{"num_attention_heads": 9, "head_dim": 32, "vocab_size": 512, "norm_place": "pre", "norm_eps": 1e-06, "rope_fraction": 0.5, "tie_word_embeddings": false, "init": "normal", "init_std_down": 0.00265, "optimizer": "adamw", "beta2": 0.98, "lr_head": 0.00699, "max_grad_norm": 0.5, "warmup_steps": 243, "schedule": "wsd"}
MLP neurons of a small language model. Each row is named by its layer, matrix (up: input weights) and neuron, and shows model dimensions 0-191. Each number is 500 + 50 x the weight over its row's rms, rounded and kept within 0 to 999. Numbers have three digits each.
A block is one neuron, or neurons of one layer that tend to fire together. After each block is what it responds to, as a language model described it from the Wikipedia text at the highest values.

L11.up60:514506557545595483549393541396510545439445523440480498568409496537481415600481491513505532608564461480555466555521410501531512482565531410499461598488475473480530521438483481470437560525525467475457478573471452598482512478557382533426484487599570387506506537549533510504582426528446499545429433473419532449516489623469525472460489529504485529519529475502525520512456473455468551470631420534503516446393568472526462527485527579492545474524539544510479489610447570459579545531448418492449469469501502466447530603572406460508524540554531440482478519472519511460468471477424553489
L11.up127:501536613523484485565446579487471522499471439505475456425443398527560453495435471548605448564636457513498510421520515512515506529401503472583520501476475495462555411482458460469342559475556471570590486575524562469492501511515452555445522488512531542512545542493443510437497536336467467500493439527457513499588548533447624541444509492474462426524593461480514562474417464426486613545515420486545521546427491506541515478526511493453480532427435482525392563617489504400549539454471545521485434492516515526532536517547506547514529541458507443560516522522546429494537451475479519456
L11.up133:410575438536528595526512501479447512615600454542485480519537471459503461592416496471512510517512433471454471498426448404540448468451534563565438527509437463507545483545518468527423530575548513497602475528540516528432557534542523527452571539578486555520541512485456514505451480417491438444453574511471474564395442562457648494468432543451519489527486554536404494569447513478509519483523551561561466528520433450474556532529548484504582480501452587649468531504446490452457451508544394515495402461467512486586467458508514560532506500508526372475487539484489489443495606443464561437
L11.up242:554447464548487524463466583491497469498586496411495545514605501438571534526429559575538523514552503533582488510508459455531627562469484572483469551396432498436485444515467422542505577548472521496590455488571480497396539472506492462471478497431522519538592482529561555472528516274513508562495524501514549530597433536436528515507470472468497437471461536486483485471444507455528586478470462533508402491438490577522493556424518535405399583481502580493568543503530537483514469457459492487576456532505553515478546483507574462440488500550552392444486521505519406464467575568446459471
L11.up336:512571469530529496512481466518472505668456450455621503469476425481540477552530482474551524500487511441556533396442463511577484450558549427488463494447444537536510487483401573497514577513546443518521540433517522497463513443539565545517507460524515586464489599430469523550499505470524500565424465573485549515553596564450489538529496512501446482464492485496493485465596543539427644450571471416429546543458463508553442517544425646425470535409507509477477492475496532523510528534475515476507400483557548509508589519492476621436467518514500394409489512449469490391489426418567508471
L11.up402:462461446485577497564457535462432558464421451512529452680498411533468501486466481516570525504577434458531435533401541476554517515506508491491451486484470556463464576540480461347442474518510482507579510518402560459456480438493494555520508474529556539532549501564520527587514513405446493586401509555470561502576523541440611563519445536548483525587505418445526481481462455451552533505530427473429514505471558537486467525497486505546553459535581517579550586506571526399544597432539472483448469513501566487448478467533424560512471505533511381482521559429516450511466577452429513496
L11.up508:524507493521600525525437562484513548437479472513469525530477503525568521524568545449403492508554481480596565441473472475531556504557492482484551483451503520459529441574337430505277514451542519537581388458502473447466457497584495530390503477521487521495518509580515504569585513384469413555455405500478602557552496486456521501535465526547555471493505425438590486474514486433500515445493539458503453496494478497582469548526498540545471488542447521578485565457480529452569577524501438457495478525541546465393586550504494531487479538510513428459520474419524524426460402498448453543
L11.up525:396471524571517565480496533483471552569529443420475451523463448550544487510473445455507488549552511471519469513439548467472561489512570523561493475541467459555491422493472520476477536460619445428485374605431516532382484520552465533479403581495470470514530584428556514401476497481424488488448495598532536537486512490404520513510518482546426477588587461535543442558531557480459505552466477541541446491482537430504529489517511498426473496566555455585451495547529489475523494378479391437481486540512448543526533383536480492581613535526443544547567563495447496494508606389415455494
Description: Mid-word fragments

L11.up45:552445482493427542487499496399437589542622576518489464494464459482598474470432422485537528525553427527509432513533522533542414457483429516481510504539511509491486487524478449417499494525495556512577440523505554568422505493498564440532446482517521503540489477585519551485585498490488421463504414432466500469518503549460527581524542584487464475469408523447541411481474486519516491497456400543660550509457575483515568603402510552420488516486539490508474652591474477458495472516447558430446484547460487410532529481508431628516522584427540458459497505501451485509506566523529625460
L11.up345:525417511404542466523570418524465444396514513520482518484544475440480395533510546585436578510512395537459596449530519396513459483455458516504496459500475520450429358562500562478465521623514486510611487484476466566489521468483500524426522499517412491575573563550497520489476478402498518494510512461494579502441481567425626389566540508475488536487506521517479522554542507601520484530499478445575481481455555535569536536477457457508495502498433537529582501515521558470502482447415513559558375504539540410498467551570517528549501374571524453451506384500479517520508519504538550438
L11.up461:571434521474532513513533445498460458541559518469503445495441453462436375518435465602468509493476548545574433415537468497581449489444515445484465525519541452424472535565596482526558613504469474503566385545511583562420461419570417400485374554468527546534436550578474534420489520492557466483457517542493428540453476485495500471551498549513509460524439453486499566477591544536456496522496451503626482565488509505577509558440471524402536539434590443457534554556501512449520556521535513492470492405564559453543505519618514533517483440455492535443490477495546456401436502472486566543
L11.up473:491504487482486550607532437538454478609543501407437514582518489470472454534444526457517498546478518566501449403535487512571507594484481543469399480505528515464566517524395510440438469461554523464505526457406575553416555518518503469493457484547523494504543512549594532502527452491431474490577380442504570506587490528517464600560481545473547583485429474524450448493490488512461500495502456597558452545359496489503429419493555558507484445432647503521574555522499496478485589423475528528505542460589607506479479514620439452464514505460506468473487415567410493476461536453527506443
L11.up625:500516441514512530493513525500446452480527562547446524525458553542549477487524464497486467520530475430504556386475461518457577472536517449333502539492522515514591481523392481518511555530561467489517478510517476505465485540562495418494472493440445434407502506480540520473575589495426451492481413528476492577480545534365506513613517514507546532488463457452376555525441512533399452463531516489593517478477545511564539576477502526521473561562547529587622591556487476459551521427369458523617438527483472433463464543478482413362467536594521502453554502524451561524429524513510474489
L11.up629:532529440575553460587386420460401599534486585461539448422499502470454448510466481495462496489521473537424454486575517387516486461448472593525527606544488544519500476501496603535472567515543526395524507585546475519490439514486567432500402462474478594443493495514458535485499477486491444463477512505504530458456429543452509528438521507478515484523574529513486550496483519562495399502484440520606555460526484505519573573600511538529534549517543530513507518513556458404580477514436403494513453541620425463511454519543434470504521474655492420471571492479512581487504629448490559556
L11.up640:527510498513472533530506405475488491386547591548477463547489584479391437421489515514484581539530445528534458440513536437510455447480486566448438530545477513451494481510478499506510506474471468438517558533499487495479450527570508464497495418490532522475440538579507515479495447454496402553478473446471493491550483516411523503628559564484562589469425523492482517512478555548505451553541439513610453410480558586548520522521496585426519535533499553472602568514471548470575540473373465529540407503507506298523427558544468482462459482498491473456618422506463524489463583540524572393
L11.up682:567540451554503506468564451527435509450576511483515615505518509478399421466451494489485592592559512380531572433560476497433574433587570495490440599515445543546538423520508451463466511483409487418504459508386432522451512493532505483510499510449542479369476561574566485472524575476497455498566591462483509567514507466478471450516558568490511516468509482517511534496520502495459464520521497482595537484443613489611507483574483500531532530447492485556545374469453608464445481493381533450432465551521473474493520549506561442483492444510501580424501539499556521486434581516437604492
Description: Mid-word vowel fragments

L7.up478:523526474527458605479504444542492597532468574456449484543414385543508544627491443526437562522468465468479478448519497478555522474605516511435446516464497442506452537427537490519559585499484524419541438406521447403492567520505470534541436542493479479522564525519554557488519563440440458451512522497522567510498452463430515482520543543485491480467440486488466468488576550566529509461520480470492530591499456490540549473484511571489466474414514513554544560569476583466489603434480451426575508473570513419478528460632430430416469532443563428457434578412541528435419631540564486451
L7.up586:514544460521469492566399518472480545494457444512505514487580430527476418611539427495560470521514439443472548501502421535524580534529506470499464535503480505451495498472483526500443523444534448447649413494441476540554500527531537562349512545482493475554593466540612552463445570489433407384463412555450546467476478440559480509462510592509503526519567491578480492560462529499510500492562454481509519409513487477498504525503575477451538492461543580469550618494486522535475563476489554430534528455608504457382593524567432481481470600462487433486475540474394418477483570527561508487
L7.up607:504448494527462543440487422417488548511541469518490474467559486482529464555492457506527581548469433485532531496526454459567526535437425512512523462544418477509475571456533473555510559419526537404635518573488438577420490540510437503453506551519517447541445595557575498505563573495495519441522444529465477528456474464293592448546538551451456563488519478657492560550497517538498457452478503440541503488453582458499534490552473511486578466569508497496508524580355492552540465466428556465420492354507466478483479495485434442480503490560505444533467528573453509456530556513455435544
L7.up759:508432427524463543461411483485449529540469596544490502497470456433436494589518443550480444497491408559474433513504547481486514549574466517497562629476508490498438557481497540478518510501509564471448474611582461550465550461531456497502434446595449482544457546636593474452572509473511490455522433530524458460512493462436539519499601536465435537461482553571512529460486512554453412481566415616570486544416504519488514515476570567472461559497494527472636581603499570435405540512483535452484495468415466505495430466517438468454576471476427494547477520573494492430492523447483547609
Description: Vowel after split initial

L7.up16:451519526504551502571492474422523574507526529443519579471520435470460445526502513523412469561555510521515518534511467335500457418513592524493466542549505527451510419385440464413478524525492445548529460447476499466527548526527496440459474534452533520484499552600488552529515475492531497407530477448512503578642484542491453495496546462508560598521488519427421583484507529362473544516472441574472639457427486453522508508450488562429496482525530568474567585491504572425437466520494428562593511419540458477504538513533489545430620468525530532545549532569504479469490528404514567410
L7.up143:506448532506517572550463483516532543446484468543435495526535491453499510571538482637482510564495489512476413557438513436516531544621459476417500527533436398455496460517463531506492537537499500487503445504568470537495627472494508478493542556563433432549482489677551544493341384469514446486475427492504613507536526496508463521427480547515466451509486522535507471470515572491490600474474502494527490544430526541493465552484474534508462428390496504509505555600548518426427583504477507496519512464527578473416549471599513448522452445458441473481482463419427455468454619490463624520
L7.up232:560413534632522479550439457549548521536536610503496494566538390491607421463530564530449499474526559443523515496523487429488470428524495534405514531545519435461484480432441496503544550527602565448491446483486478501448519476458402483490418498571540525549511469542511528420508498516532513539438473562477525546548559466504505494505473565508446450496529572445518484510474528417497505445546606403536490499473541461550525631418499514535505545458626496482497509502497501507522603359441480386444482491469499529403436463563542538585485467527401536474531442426530481376452528488467509521
L7.up424:559517486566477458522488468474474497478496498471526486502525497500514496462476444495463577416489508519541501482464476415429506496512525457490504520462509436477562420416454506553510494516533549515521487488519438504501497523506420445508428555544516504570565502568494526475375523522472537491406472472514497500647431600416452485576539546590483582493553454396454603471492499423478619566519417566507599475445547507495511638426470616477577460447503533528556430444547561518468480504443493422524459428575404451433512560530522520469472399478472479384567508477525524473461504381537548540
Description: Mid-word vowel pieces

L2.up41:547488483488465566450569415528462543560520632491556513537512486451509486465466537556515677535518508454547412427527516449490533500441481509403468586521475479417430457480575473491504567539522511489494500423471466498533533566490444519510437554514518435442525490680535450461535502539490440513473414468478524567496410534445536523574583503454345463443486497591459469477541475550497486530479432542635512480551509508576491456469507563494473539492495489506506588476496551505389591496464533556603539457489426511527460493497550504478419539444508424477491492494556449462535553562534557477
L2.up580:475437461440490452497430454556362533577481517473474447532517497518526463550440524435499572612500555481505480517435515543435542575547459498421452538513401502428538414464508461485519469506538528433526456479572462471457522442499498505540490578542504502541510508492524510486468480476438444562424430480418457540508598556439637566543568578380545492456510430546504462439556542497516420492565559503511516431467497536487542621496473552466620491450487489510552560562515550498625524420391509479594427467568497491460445411516507503488501513555468488466494541490502481412535541522612520517
Description: Word-ending after split consonant

L2.up52:501531470559572510478446513495538529514469591493501542541563487524483469572497495506473560518545519426585477435459435486497611527572504511488368582440461410515414452479420565542483541529509468559510478493399488453408433547434493478490483535547446441477574531484427479561477597456460453525420529639469543557504508488394522479520591487470482526497507561579464463496532496428474446429516545561515510573439448562475513488476554559407514507442480533553582549586423514411506569467413517486548488472564580446480619472484509531440475478463504519506568519454439517414511556542566484432
L2.up741:478492532534575480486499518400517400472499517503507607497506435471609487497511568528433554508558513540497586487544474422474485518532438449480465467450388537596503538502474578506515477511476511576416460510456466479497450491505483546564532524499487570510533535449588488476580507531552334536504511607413477555458536569444537511497492468493468531569446524536419502482543440447463436448485532467478539429485547571539577543455467464526484450477595472513628511496465503467611485444467454435502408572486522464548436432501493531577472514443570589550596533588472493415516522486458540391
Description: Heading-closing equals signs